config = dict(
    n_layer=17,
    d_model=192,
    n_head=3,
    n_kv_head=3,
    head_dim=96,
    d_mlp=768,
    vocab_size=2058,
    activation='gelu',
    norm='layernorm',
    norm_place='pre',
    norm_eps=1e-05,
    positions='rope',
    rope_base=10000.0,
    rope_fraction=0.25,
    qk_norm=False,
    attn_scale=0.102,
    bias='none',
    tie_embeddings=True,
    parallel_block=False,
    init='normal',
    init_std_qkv=0.0243,
    init_std_o=0.00416,
    init_std_up=0.0243,
    init_std_down=0.00416,
    optimizer='muon_variant',
    lr=0.0132,
    lr_mult_o=1.5,
    lr_mult_down=3.0,
    beta1=0.95,
    lr_head=0.00839,
    grad_clip=2.0,
    warmup_steps=200,
    schedule='wsd',
    decay_fraction=0.707,
    decay_shape='linear',
    final_lr_fraction=0.05,
    batch_tokens=32768,
    seq_len=256,
    doc_mask=True,
    train_tokens=210200000,
    steps=6415,
    dataset='wikipedia_en',
)
MLP neurons of a small language model. Each row is named by its layer, matrix (up: input weights) and neuron, and shows model dimensions 64-127. Each number is 128 + 32 x the weight over its row's rms, rounded and kept within 0 to 255.
After each neuron's rows, "fires in" lists the words (lower case) most often at its 100 highest values on Wikipedia text that the model never trained on.

L8.up167 [150 116  99 167 169 133 164  70 113 106 129 137 156 128 119  46 151  58 138  82 164 130  94  48 105 133 129 100 114 106 123 147 196  91 139 144 130 147 149 153 163 106 109 115 103  47 157 162  91 146 162 152 170 123 143 129  97 112 149  88 162  98 134  68]
fires in: "to", "took"

L5.up313 [121 163 191 210 144  93 116 109 110 165  71 136 162  84 150 158 138 148 184 129 105  83 198 106 154 137 129 113 118 123 187 137 119 105 145 155 146 166 140 188 141 104 145 115 130 162 140 117 109 108 115  85 116 173 129 125 112 107 145 116 131 102 168 181]
fires in: "by", "steven", "for", "steve", "stevens"

L2.up667 [ 88 101 151 102 142 110  80 112  81  33 143  59 120 121 129 133 129  79 137 112 146 168 121 180  63 150 106 101 134 131  67 167 133 117 151 152 104 125 190 159  88 130 108  79 126 128 162 160 148 115 145  95 123 168 168 144  84 110  92 175  91 205 138 127]
fires in: "album", "release", "billboard", "albums", "records", "released"

L8.up519 [ 93 174 126 120  99 127 123 166 132  77 123 119 165 168  76 120 128 109 142 147 121 160  91 120 177 198 134 154 156 113 118 103  68 111 115 219 163 153 157 147 125 117 175 165 130  62 104 170 122  96 125 149 131 128 171 135 111 120 158  99  99 146 155  48]
fires in: "of", "bacteriologist", "architecture", "medalist", "architectural", "democratic"

L8.up452 [ 60 151 107 136  80 155 120 122 146 138 127 160 167 131 149 127 133 113 145 106 185 137 119 121 141 107 146  28 140 127  65 131 112 108  98 157 125 164 183 141 171 140 180  94  76 107 124  95 147 150 102 150 132 178 105 167  98 144 171 163 112 151 168 159]
fires in: "and", "guitar", "good", "sports"

L2.up576 [ 93 120  98 130 109  84 136 172 132 161 168  94 128 142 164 101 126 145 119 150 110  89 151 108 125 134 163 133 132  80 137 138 175 138  95  92 186 141 112 152 109  97 144  74 111 117 175 137 126 173 139 114 145 101 145 113 177 174 166 119 170 167 116  91]
fires in: "points", "received", "release", "results"

L11.up238 [127 165 173  86 161 135 160  89 127 134 164 138 125 152 146 141 117 121 108  99 131 131 147 112 167 136  80 105 152  74 104 125 135 205 142  90 109 113 113  76 144  93  74 111 104 137  97 172  97 145 154 136 104 133 173 143 157 140 125 157  54  99 154 123]
fires in: "first", "second", "third", "23rd"

L13.up88 [ 92 127 124 135  71 115 110 197  95 133  91  95 140 135 119 117 175  96 147  89 115  72 117  95 102 120 100 106 154  59 101 140  67 110 122 151  97  96 122 129 130 118 155 105  88 128 145  98 158 151 168 129 203 136 141 167 146 133  57 126 102  76 154 120]
fires in: "to", "in", "currently", "and", "of"

L13.up622 [151 123 142 109 119 130 144 128 144 143 141  89 117 119 169  45 157 171  76 125 169  65 118 109  58 113  41  94  83 122 146 132 115 117 143  84 108 172 109 117 193 114 103 185  83 144 170 124 132 112 109 123  73 154 168 102 133 116 144 192 105 119 162 168]
fires in: "which", "who", "that", "example", "and", "published"

L5.up118 [142  70 109 123  95 162 134 170 187 132 126 102 172 130  57  97 119 172 127 152 101 134  92 151 166 154 163 143 160  97 111 153 111 152 124 104 108 120 121  71 156 187 139 117 113 140 179  98 147 114 111  97 191 136 161 102 191  87 128  96 152 143 100  80]
fires in: "is", "was", "early", "east"

L9.up438 [186 116 166  69 111 117 125  71 126 148 146 189 176 134 146 141 133 158 103 199 157 114 114 138 137 143 131  79 163 140 152 143 128 146 104 142 148 101 117 151 135 103 147 100 138 147 125 104 138 115 161  55  84 140 166 157 118 118 133 122 109 118 154 150]
fires in: "is", "served", "remained", "s", "worked", "earned"

L3.up494 [131 116 125  96 136 105 152 124  97 110  82 143  83 220 165 144 182 151 157 137 122 197 154 105 156 109 155 115 122 114 171 154  97 128 118  99 140  91  87 134 142  81 198  82 156 153 194 141 160 142 120 151  92  82  96 116 188 159 120  68 169  87 153 110]
fires in: "his", "mclaughlin", "fighter"

L2.up40 [129 116  79 125 132  91  96 127 176  95 153  35  97 100 115 123 181 142 194 148 152 142 155 113 134 115 117 160 101 180  85 147 175 142 129 122 126 175 134  69 116 110 145 142 135 133 118 158 175 108 104 110 141  99 104 161  63 165  80 150 194 193 162 108]
fires in: "team", "south", "billboard", "syria", "sydney", "león"

L7.up250 [ 71 133 176  79 101  76 100  95  77 149 105 158 158  95 148 154 151  99 155 166 131 118 127 117 156 151 146 117 101 172 133 137 114 111  90 212 161 106 142 142 142 137  73 132  90 138  98 117 163 142 104 139 136 107 146  91 147 119 156 123 176  49 137 165]
fires in: "born", "women", "life", "place", "career", "methylobacterium"

L7.up655 [ 74 142  81 191  90 142 136 160 123 155 126  75 125 115 132  94 119 137  76  90 118 131 132 167 142 161  70 137 115 145 147 108  91 178 117 142  63 165 142 107 210 199 111 191 103 127 137 140 119 156 162  68 156  73 152 144 123 119 111 133 110  65  78 105]
fires in: "when", "where", "that", "if", "what", "who"

L3.up607 [164 105 161  87 113 145 187 116 104 142 134 129 100  94 139  76 119 181 102 108 135 167 172 117 119 151  82  87 114 133 118 180 124 132 148 154 121 138 119 166 119 157 149 143  90 161 127 154  86  88 159 133 151  95 198 164 138 127 134 104 127 137 138  75]
fires in: "new", "morrisville", "huanghai", "strong", "news", "parliament"

L13.up548 [149 126  83 118  54 127 130 112 136 116 125 147 127 107 131 121 151 188 107 104 165 165  73 115 174 144  61 128  98  73 131 135 125  70 179  93 116 122 151  80 114 109 118 164  46 160 110  90 151 120 189 181  74  62 146 112 121 127 178 138 146 166 167 150]
fires in: "that", "however", "said", "which", "because"

L11.up281 [ 95 113  83 177 135 128 118 114 102 169 204 128 114 143 103 105 130 114 129 126 164 176  80  86 177  84  87  87 136 137 145 107 128  82 170 115 118 103 114 171 106 139  97 120 139  99 138 164 147 132 104 100 158 126 105 167  66 148 119 117 127 118 170  84]
fires in: "to", "took", "become"

L7.up191 [108 128 165 100 149  89 168 157 172 122 165 108 159 133 164 156 122  76  98 141 144 152 207 102  98 129 178 116 159 161 134 116 142 169 112  47 119 109 129 105 142 148 117  87 102 124 108 181 150 152 118 116 176 102 133 178  99  81 180 184 117 150 173 172]
fires in: "five", "several", "many", "six", "tenure", "of"

L5.up311 [ 75 181  79 105 152 139 126 155 153  94 171 118 128 124 121  92 106 117  93 159 144 167  92 116 145 133 131 115 203 143 129 132 159 163 136  85 102 164 135  83 132  75 168  97 162  90 105 190 128 204 100 128 127  42 127 136 117  96 142 118 137 166 154 126]
fires in: "1", "final", "finals", "won", "defeat"

L2.up542 [158 118  90 153 174  77 176  92 179  97  83 117 154 165 169 105 102 113 181 113  84 144 163 200 136 113 109  94 165 141 106 128  69  57 155 135 114 167 184 121 129 120 176 172 147 171  11 137 136 112 147 123 133 137  77 172  76 103 115 108  90  99 167 109]
fires in: "of", "hedditch", "featured", "stories", "education"

L14.up746 [167 174  76 107 113 115  68 101 136 150 125 118 156  87  80 125 123  98 142 121 188  80 118 128 122 127 172 122 130  83 195 164 157 106  98 124 114  94 169 124 149  90 101 112  59 179 134 126 138  75 157 140 145 148 174 143  28 149 168 136 104 102 122 158]
fires in: "to", "took", "could", "together"

L3.up598 [110  67 148 107  92 170 146 162  94 137  99  80 159  84 114  66 133 174  90 114 128  94 105 108 121 124 151  89 150 133  93 114 167 128 157 131 153 164 137 143 136 101 110  95 109 146 136  67 121  99 165 130 110 103 152 182 130 174 135 165  92 181 166 160]
fires in: "they", "there", "was", "following", "its"

L9.up533 [ 97  78  62  37 138  83  98 136 119 150 143  88 154 159 175  58 121 163 148  66 160 176 139 100 161 168 134  88 106 118 102 154  92 113 101 143 130 120 129 136 103 118 121 189  40 132 124 147 165 124 142  79 163  85  77 148 127 175 116  93 108 177  73  84]
fires in: "to", "and", "took"

L3.up541 [170  95 194 114 100 130 162 125 156  96 130 176 154 113 169 143 126 115 134 141 172 145  88 135 131 110 130  92 100 114 103 125 155 121  82 132 160 133 120 147 139 169 144  97  82 116 198 127 178 140 161 139 127  71 138 154 149 106 114  87  66 158 114 154]
fires in: "at", "during", "attendance", "after", "portland", "port"

L8.up74 [124 164 116 130 152 139 131 126 141  74  87 112 165 109 147 104  46 149 154 113 140 174 121 112 153 161 124 123 119 138  87 151 120 146 138 115 116 101 107 126 142 106 171 210  75 111  74 146 195 158 141 138 168 143 105 145  91 114 116 171  70 103 168  77]
fires in: "of", "whom", "little", "break"

L7.up735 [155  92  87 106 124 111 115 147 196 198 183 122 120 134 123  45 117 116 181 143 135 147 129 137 131 127 105  85  95 140 122 123 114 172 110 117 190 209 136 123  54 128 150 173 102 107 130 174 194 153 124 102 178  73 126 134 104 131 140 176 165  80 106 144]
fires in: "of", "fraser", "rasmussen", "freedom"

L2.up598 [101  99 159 121 130 142 101 144 165 130 109 133 110 103 106 135 100 145 125  85 129 151  44 130 103 111 167 129 140 134 108 130  99 138  78 135  90 152 114 107 170 169 142 171 149 114 159 135 129 100 111  61 115 183 112 125  98 125 112 156 175 144 194 102]
fires in: "and", "but", "heart"

L9.up198 [156 137 143  71 194 143 122 142 153 149 141 135 132 116 160 121  89 155 191 114 162  42  73 119 124 191 164 129  74 115  71 149 137 150 104 147  68  93  97 123 142 163 140  58 137 141 177 124 110 134 175 115  91 139 144 150  83 130 111  96 115  91 147  47]
fires in: "during", "after", "following", "was", "before", "earned"

L2.up698 [169 157  83 118 147 156 110 135 177 142 130 103  97 147 113 121  87 142 137 164 131 133  71 111 115 154 115 110 114 156  98 155 109 117  94 203  80 107 115 150 213  74  44  82 173 201  99 137 157 126 104 119 125 148 160  24  77 159 169 118 137 146 118 104]
fires in: "and", "bacteriologist", "children", "social", "photographs", "helicopter"

L5.up194 [116 130 103 147  76 122 170 111 128 115  82 155 163 176 116 115 202 176 167 124  74 121  76  89 128  83  95 150 103 150 114 102 180 123  80 113 165 147 149 154 168  97 122 138 111  67 108 139 133 121  93 130 155 127 162 121 146 147  74 116  90 164 145 102]
fires in: "for", "when", "with", "wrestling", "forced"

L3.up431 [ 90 112 124 144 196 180  94 132  94  80 177 139 113  77 167 145 137 132 153 168 164 180 117  98 152 193 132  63  62 155 116 133 114 105 103 137  88  87  89 128 148 131 119 135 114 128 112 141 174  98 112 144 109 127 148 133 152 151 167  59 119 119 116  55]
fires in: "life", "art", "attendance", "artist", "information", "insurance"

L2.up35 [110  78 125  95  97 108 168 107 103 112 103 114 159 106 118 123 146 154 104 104 104 106 159 102 173  87  98 105 138 156 187 173 131 153 150  89 125 147  86 156 111  99 127 185  93  63 145 130 136 148 117  87 164 192 165 175  57 124  56 173 125 127 143  58]
fires in: "died", "san", "after", "forced", "avenue"

L2.up412 [ 89 149 130  82 120 146 179 142 139 124  87 187 145 145 105  92 122 139  79 114 155  88 149 125 131 139 185 139  72 101 115 157 117 126 137  80 144 163 203 175  64 139 121  86 158  61 126  86 123 127 131 156 137 164 118 116 139 146 146 109 111 157 158 142]
fires in: "those", "located", "what", "others", "isbn"

L9.up437 [209 126 146 135 128 151 126  96 141 104 180  91 154  92 115 125 165 123 187 116 121  97 146 116 131 104 161 174 154 174 184 135 115 132  96 132 112  88  74  64  99  84 108 133 109  92 229 102 143  98  98 134 162  89 140 200 116  77 119 130 145  93 168  95]
fires in: "would", "will", "established", "could", "budget", "0"

L2.up242 [160  96 149 122 124 110  98 110 184  70 165 163 114 228 191  90 122 161 175 127 100 105 108  73 132 112 118 167 125 103 172  80 184  71 200 159 114  76 132 155 134 162 167 115 157 106 162 116 162 127 123  94 118  92 142 117 115  71 137 149 107 162 127 159]
fires in: "by", "joined", "medalist"

L5.up57 [134 101 164 160 135 119  85 148 148 166 167 123 150 141 109 113 140 115 119 134 105 121 139 155 146 187 147 134 151 144 135 161 114  63 152 176 140  76  71 146  77 101 130 180 180 139 142 164 159  92  80 102 157 129 178 172 173 156 121 149 144 147 137 112]
fires in: "the", "loan", "van", "r"

L9.up115 [147 104 129  78 111  76 218 142 157  93 111 115 124 138 104 134 105 111 125 142 141 126 130 129 124 224  79 135 183 119  82  87 108 113 143 129  20 148 115 191  78  93 159 131 118  98 128 151 124 118  70 101  97 130 161 172 114 146  89 195 121  99 127  93]
fires in: "of", "under"

L8.up565 [168  64 141  85 191 121 126 133  88 155 116 110  71 165 182  58 187 120 169 149 149 105 139 102 153 119 105 146 121 158 208 149 119  96 124 112 129 107 124 149 129 107 164 132 130 118 172  78 114  83 143  82 159 157 102 103 172 148  70  84 152 121  98 131]
fires in: "by", "to", "his", "we"

L5.up192 [137 130 151  96 148 109 142 137 122 121 136  83 105  89 165 104 115  98 160 130 149 114 125 153 103  75 122 165 141 131 147 142 145 192 156 121 121 152 104 227 117 137  94 106 118 163 144 182  56 109 188 116  81 108 106 155  71 106 121 108 122  91 163  93]
fires in: "united", "korea", "creek", "for", "kansas", "qualifying"

L7.up78 [136 117 114 133 102 131 104 167 119 100 148  96 155  47  69 109  97  99 149  97 143 131 102  96 119 167 127  96 183 117 160 173 164  79 158 113 170 134  87  65 140 159  95 108  95 135 116 137 163 137 160 123 116 101  93 194 109 170  91  81 164 125 105 160]
fires in: "would", "must", "will"

L9.up29 [138 130 191 186 141  56  88 171 154 118 137 172  99 122  85 150 153 125 138 169  75 156 142 162 117 166 102 142 108 131 113 142 138 143 145 144 140  76 137 166 109 155 128 117 150 103 141 140 100 179 118 134 156  77  89 172  91 134 107 167  89  95 112 147]
fires in: "of", "among", "total", "common", "takes", "particularly"

L3.up413 [ 98 112 150 122 153 158 134 153 165 106 124 182 189 151 184 108 137  98 112 148 105 119  90  93 130 165 105 121 112 146 122  71 102  84 155 103  59  99 128 120 126 152 106 168 170 109  96  97 148 173 139 199  87 148 141 127  80 163 128 103 171 179 149 142]
fires in: "5", "six", "58"

L3.up210 [131  69 119 141 106 140 126 140 190 104 103  91 200 137 154  62 150 112 139  86 100  92  90 104 117 128 117 135 148 172 107 128 130 122 170 150 109 139 189 107 125 170 114 132 141 147 136 169 174 129 139  82  80 117 125 161 106 117  78 162 134 134 151 194]
fires in: "it", "break", "which", "there"

L3.up557 [122 133 124 135 128  34 167 108  70  98 120  94 159  92 131 124 110 116 134 129 109 122  87 181 108 157 163 143 114 156 128 177 114 111 164 145 146 174 114 146 113  50 159 158 129 143 127 143  80  69 111 166  75 119 145 123  92 154  63 139  82 125  97  95]
fires in: "on", "uganda"

L14.up55 [123  80 171 142 103 122 160 136 105 131  93 129 177 126 146 119 130 191 105 115 174 122  79 143 159 178 122 103 105 128 187 183 151 122 121 120 128 107  83 158 154 138 146 142 143 185 155  92 112 157 111 108 115  93 170 154 154 182 130 139  65  23 139 117]
fires in: "not", "s", "is", "just", "know", "do"

L11.up258 [ 61 171 136 139 123 159 138 120 125 131 108 136  88 117 147 144 114 127 148 161 162  99 136 144 138  95 133 109 132 195 114 146 112 143 131 132 126 187 141  51 136  81 196 130 117 110 150 177 106 117 114 107 177 148 141 145  98  52 143 131 130 106 115 141]
fires in: "of", "all", "tells"

L13.up645 [ 95  68 161 125 142 126 102 103 111  97 154 127 148 128 154  90  79 105 104 148 118 126 136 164 110 178 141 192  92 149 139 193  47 149 168 144  67 133 120 135 125 113 108 152 142 129 131  90  74  81  97 130  86 141 123 138 107 135 155 134  88 140 113 120]
fires in: "of", "on", "release", "platform"

L7.up359 [ 97 171 140 146 133 185 148 123  86 102 110  91 110  86 141 138 131 128 110 140 192  81 132 155  80 128 138  81 143 165 122 115 201 144 146  97  53 192 157  61 111 137 102 105 124 179 106 101  67 122 114 126 138  90 214 171 194 119 129  71 151 108 126 108]
fires in: "until", "since", "by", "egypt"

L7.up536 [ 72 104  96 163 197 134 100 132 139 111 153  99 143 172 147 168 158  93 130 119  99 180 141  70 135 158 118 132 170 162 138 151 174 110 185 118 160 135 107 173 133 175 107  87 172 140 131 149  88 146 119 157 121 107 120 112 104 162 121 139  99  74 198  94]
fires in: "of", "for", "following"

L7.up256 [102 139 167 132 137  35 110 114 173 128  91 143 147 144  99 211  81 141 187  47 186 127 109 170 101 140 144  73 156 154 158 110 116 179 107 168 107 137 100 146 103  83 125 134 117 125 115 148 108 156 172 115 131 115 133 169 106 129 140 129 169 144 131  81]
fires in: "of", "among", "many", "other", "few", "several"

L9.up516 [ 96 174 122 145 116  94 196 100 107 146 178 144  83 143 133 137  89 103 147 152 152 143 154 155  92 121  79 114  87 204 178 142 128 119 127 119 153 152 135 204 124 144 195 136 104 108 133 104 126 113 173 103 146  85 135 108 106  86 105 162 106 106 135  91]
fires in: "of", "in", "outside", "throughout", "to"

L9.up305 [ 99 152 132  81  86  73 140 146 173  43 161 151 175 144 182 137 101 158 159 135 165 132 145 113 169 102 103 141  86 168  88 103 138  73 215 109 160 124  98  84 159 174 105 109  87 110  93 134  93 141  97 124  80 132 102 152 166 174 139 140 135 149 112 116]
fires in: "4", "dr", "drama", "7", "5", "f42"

L11.up82 [103 106  96 120 143 163 119 141 173 114 146  57 112 141 139  72 129  68 171 123 193  83 138 140  59 160 110  64 170 132 111 153 111 122 143  78  72  96 101 123 165 108 136  98 139 134 135 105 124  70  94 120 152  63  97 155 162 131 115  82 170 117 128 140]
fires in: "and", "to", "early", "anthony", "release", "length"

L9.up747 [101 142 143 127 129 165 123 106 112 144 182 141 177 133 133 129 116 124 158  96 122 109 199  39 157 127 134 130 151 134 108 158 102 193 138 106  92 157 108  64 119 142 126 155 151 147 124 117 160 182 129 141 146  97 146 117 102 168 146 124 122 191 126 141]
fires in: "south", "some", "many", "several", "two", "only"

L13.up208 [121 101  90 122 178 103 125 157 127 124  94  91  97 100 120 121 100 147 136 137 181 144 130  84 172 126 217 114 115 124 163 148 145 123 161 108  40 141 116 110 128 129  78  91 105 110 150 123  76 148 112 143 140 154  88 129 117 146 138 105 127 143 134  98]
fires in: "had", "to", "more", "has", "less", "of"

L9.up377 [ 89 145  89 169  92 131 126 139 163  99 100 194 144 158 155 122 115 138 100 150 146 159  70 113  89 149 126 119 101 176 156 177 150 136 157 209  83 166 134 115 158 163 125 101 128 115 145 122 103 110 116  90 137 151  70  63 140 140  60 165  76 170 117 121]
fires in: "and", "or", "than", "an"

L5.up38 [122 145 107 155 136 141 109 107 153 119 123  29 166 117 130  89 145 134 168 110 162  72 107  81 108  77 143 139  66 137 153 108 215  62 140 173 113 157 167  96 176 121 156 144 113 152 125  85 127 114 124 117 127 164 140 162 169 205 124 155 153  93 157 116]
fires in: "that", "you", "who", "t", "what", "and"

L2.up524 [105 117 135 127  77 123 128 156 116 201 118  93 176 139 168  93 137 152 106 156 146 101 116 121 114 133 149 100 118 175 144 149 114 134  81  86  78 143 155 160 109 180 196 151 142 147 144 141 137 102 129 116 142 121 142 149 220 174 156 161  97  94 119 145]
fires in: "women", "children", "tournament", "journey", "warren"

L2.up368 [140 126 134 149  79 131 197 134 139 141  94 172 152 132 141 120 183 118 196 167  81 135 175 135 129  92  68 162 101 129 126 157  95 207  82 146 123 127  93  85 163 171  89 115 144  87 117 104 133 113 140 127 136 198 141 172 127  78 113  98 144 109 156 125]
fires in: "under", "where", "all", "high", "home"